Weights of a small GPT-style language model, trained from scratch on English Wikipedia: 11 layers, biases.
MLP neurons of a small language model. Each row is named by its layer, matrix (up: input weights) and neuron, and shows model dimensions 32-159. Each number is 500 + 25 x the weight over its row's rms, rounded and kept within 0 to 999. Numbers have three digits each.
After each neuron's rows, "fires on" lists the tokens most often at its 100 highest values on Wikipedia text that the model never trained on.

L7.up78:473502536475498488520505477447482474490486523530522471478515512483482481481516486517520500514493516479492544544486547520519525467522499498484491515517475482542450498488542487485512467490513540458500492518470460508500525536473493507512561500498502483481487490529428477494530518516497520511521497543520514511498492529497498462496458501563495484445459518523499547481500493474503528533470
fires on: "ol", "n", "th", "s", "t"

L7.up316:492536463484531535511529485512468456506508472525480517487487462469515466517447487484492482515490482527544463510517543507509468506452467483521523472482497525523452526504489500528504522470500484510524516541532501460523546483552493492522507476490472504452512501495512523554535459507527490501490481466527540535476563515505536501519493474506457500486495483501479491479491503481513509529522
fires on: "ver", "d", "st", "s", "on", "and"

L7.up28:494493494498464497511510518499479530514503484483460533483480512495493514518488482531483550540471517554500481457500513491502486524512534481549481535513468524489564464474539523499493542492505527523501470496476523516478489537498498502465515497457493440496483515477476519502505503473447509501508493455528515544524513463481514527471535460487528529495516528477508501513511504507497535546509
fires on: "is", "i", "ic", "t", "a"

L7.up287:450503495490488487512524502479493532539487480540508490516518528505520507485523493482515499520501491496488452482519519476522523498502513499508450481517468491493567495524485536532512506511522499499485506463512529506483506558510502472494467568490520475515489487461500540507483504487516489505523478536488502496534455495470457517459505550553534540522455518459501530516499500554480492488511
fires on: "e", "i", "o", "a"

L6.up362:531508550497547501525543490507526488478523458445514507499505475512531509462481499479495470471477486467490493511484480494502505455520530514447474474481476519494464521496491539501464506516503446527512509546501472500488528487471459513552538527500523513502532476509501517501503517479477475492506523485450478499474503472512490532520491477517516488551466544468493499489455505465503543480519
fires on: "ar", ".", "y", "al", "he", "e"

L5.up383:481504450484536517465495487508513524485478499466542513517535459507524506491504518518501468478494513481469478550480490532482488540527478514514491514459560495469475499511494477498478502491529484504476513475502500501501450496517477503507489487460524449498464525515498492478533504478491543511495545534489486509532489479486514514527509515468497556504464489535514544518518493449447503509513
fires on: "e", ".", "re", "on", "in", "g"

L5.up50:481536530512501503556489484504445459454525510506476512486501544498468501501539505475457535534471523487486510514516501552473475453515506483471497462531480474517463523491479495478470476521480494535461513507476456516460475507496539531511525506469549495473499510539452509487490526528505479492525519516514454527485468540525460493548504475500522508526488546523464513492514517467498501496485
fires on: "\n", "n", "2", "s", "il", ")"

L5.up102:483508496507485490512538511514483516476483472501523513513440532478514494469495501478464477516532488548496427506488494463470487484520502527527514463515494524529538494483512562495501484460498467539471482480478509483488520512477541495495491496499492481506522509490515510487543512490536496497507515492496539497549505517490518518544502473532489482529459479499476495511487528508501546512568
fires on: "e", "o"

L5.up231:484528492464504508534508519523482461473472501489478509478500512526480475529518483467485512525467478487516468519495493483496493457484475458489487478474507456533482579492510453480508489462497547466466509483491496450505499446466490475495503514504508543505508495528504529505526467488554489517510511509511503551561523535475512458499488512521521559482505502509518474480535484489474480544515
fires on: "re", "s", "t"

L5.up245:518510529488517463516555479502498513536492509519500531507506511526509476510480496505514531468496483508477487460488453558468496490519489481443481453480474496481538553476517500498486504471489479525504542530498514418490511465513494483517522539470499496481506495521495494469559505493557483525491514470493528510496539501522503484517519558470483543520510494489493495484466488463524519514493
fires on: "t", "on", "ber", "at", "al", "ment"

L5.up318:510530524517511545495499457502532507501496490504521467448501547494507428541524491466469493555453492513536489492520494508485490479496487483493472452510527530497535527460515474495506483510490528489454548500497498485473489472514476453531502527520488497524540488557498479529548475498521531516465529517526470500528529508514510505510515494511503513514483527486523498494489497459467504522480
fires on: "p", "st", "m", "l", "er", "s"

L8.up236:477523490492494512507481472505497498479505488486473518476483519518530535488506480499587499490533514470480469489520517465488504497494505527485512483484492481493504476485499449489478526512514470527472467484530488520478531476474464494550493481450513528494515532547488526499490484492485450480468510513509523460489450528478534507554546444504537509512473505500509492450470525444497511489526
fires on: "ing", "e", "os", "d", " c", "he"

L7.up69:521527497497486480486506463523490543464477501512510516495501497462498544496482476475517473505495523480500511486518471519489482511508487539488491553510471518522462465536476495505518536517500481476488502476461517465511466482507494488527476503471511512480489554503496488529486472492530498513488536492493515535540520478466466511517489532513512495466454526542522553514505496530463515577517
fires on: "t", "er", "ter", "re", "in", "l"

L7.up256:506460453521513507522501481512517506483495477506487514486531491472478482513559507504535530471530583438479465481497491480522527495481547532489493531502438486479482480435493456540476516492515511478459474468503517465548561499487507509508487505522496484517487493506473530494486502478539492521516501508487515533525511522486514507505509489495494482508516456474500503522479517492471498539494
fires on: "g", "z", "og", "A", "3", "ic"

L6.up238:490513498477531490527476501498490507509496452483522453509466496524536490516547503476492480546511477505529462509497479474499473477485475505512476515515521501502544514511505469453505477477533504532528496457481435485517532483441509526495509499462517501489485537558500492491509517528486510531491514479466513512537498516504483486526522494522508533521528464495460540473510471465443449543508
fires on: " |", "em", "s", ";"

L6.up60:495476518494454561504516540478497535522498511467513509498535485501490495481505522503489471496446498529485465460505499478492486513535491487508482512523487467497503467545469513589513510532539464448507505474527502497492498498519505525502485496466568508551501482507498488515505498475486501541534539559519471508518470512509478502493542514502466466516491522484551535481475538491532520480503
fires on: "e", "ou", "o", "le", "an", "y"

L7.up75:530474505487473509478509478524517480457453436464467522494476539471464521537510506495529506513475511483459495469486508495534507466460514442496521516515468547508533539493495495571494465503489530495510504464534503517532512514511512465503510467550497525489495481573515515499500530471496503480463512456484493530507552535508519492507514457457484529514505538523515509485533460506513519505490
fires on: "3", "2", "t", "g", "ch", "ir"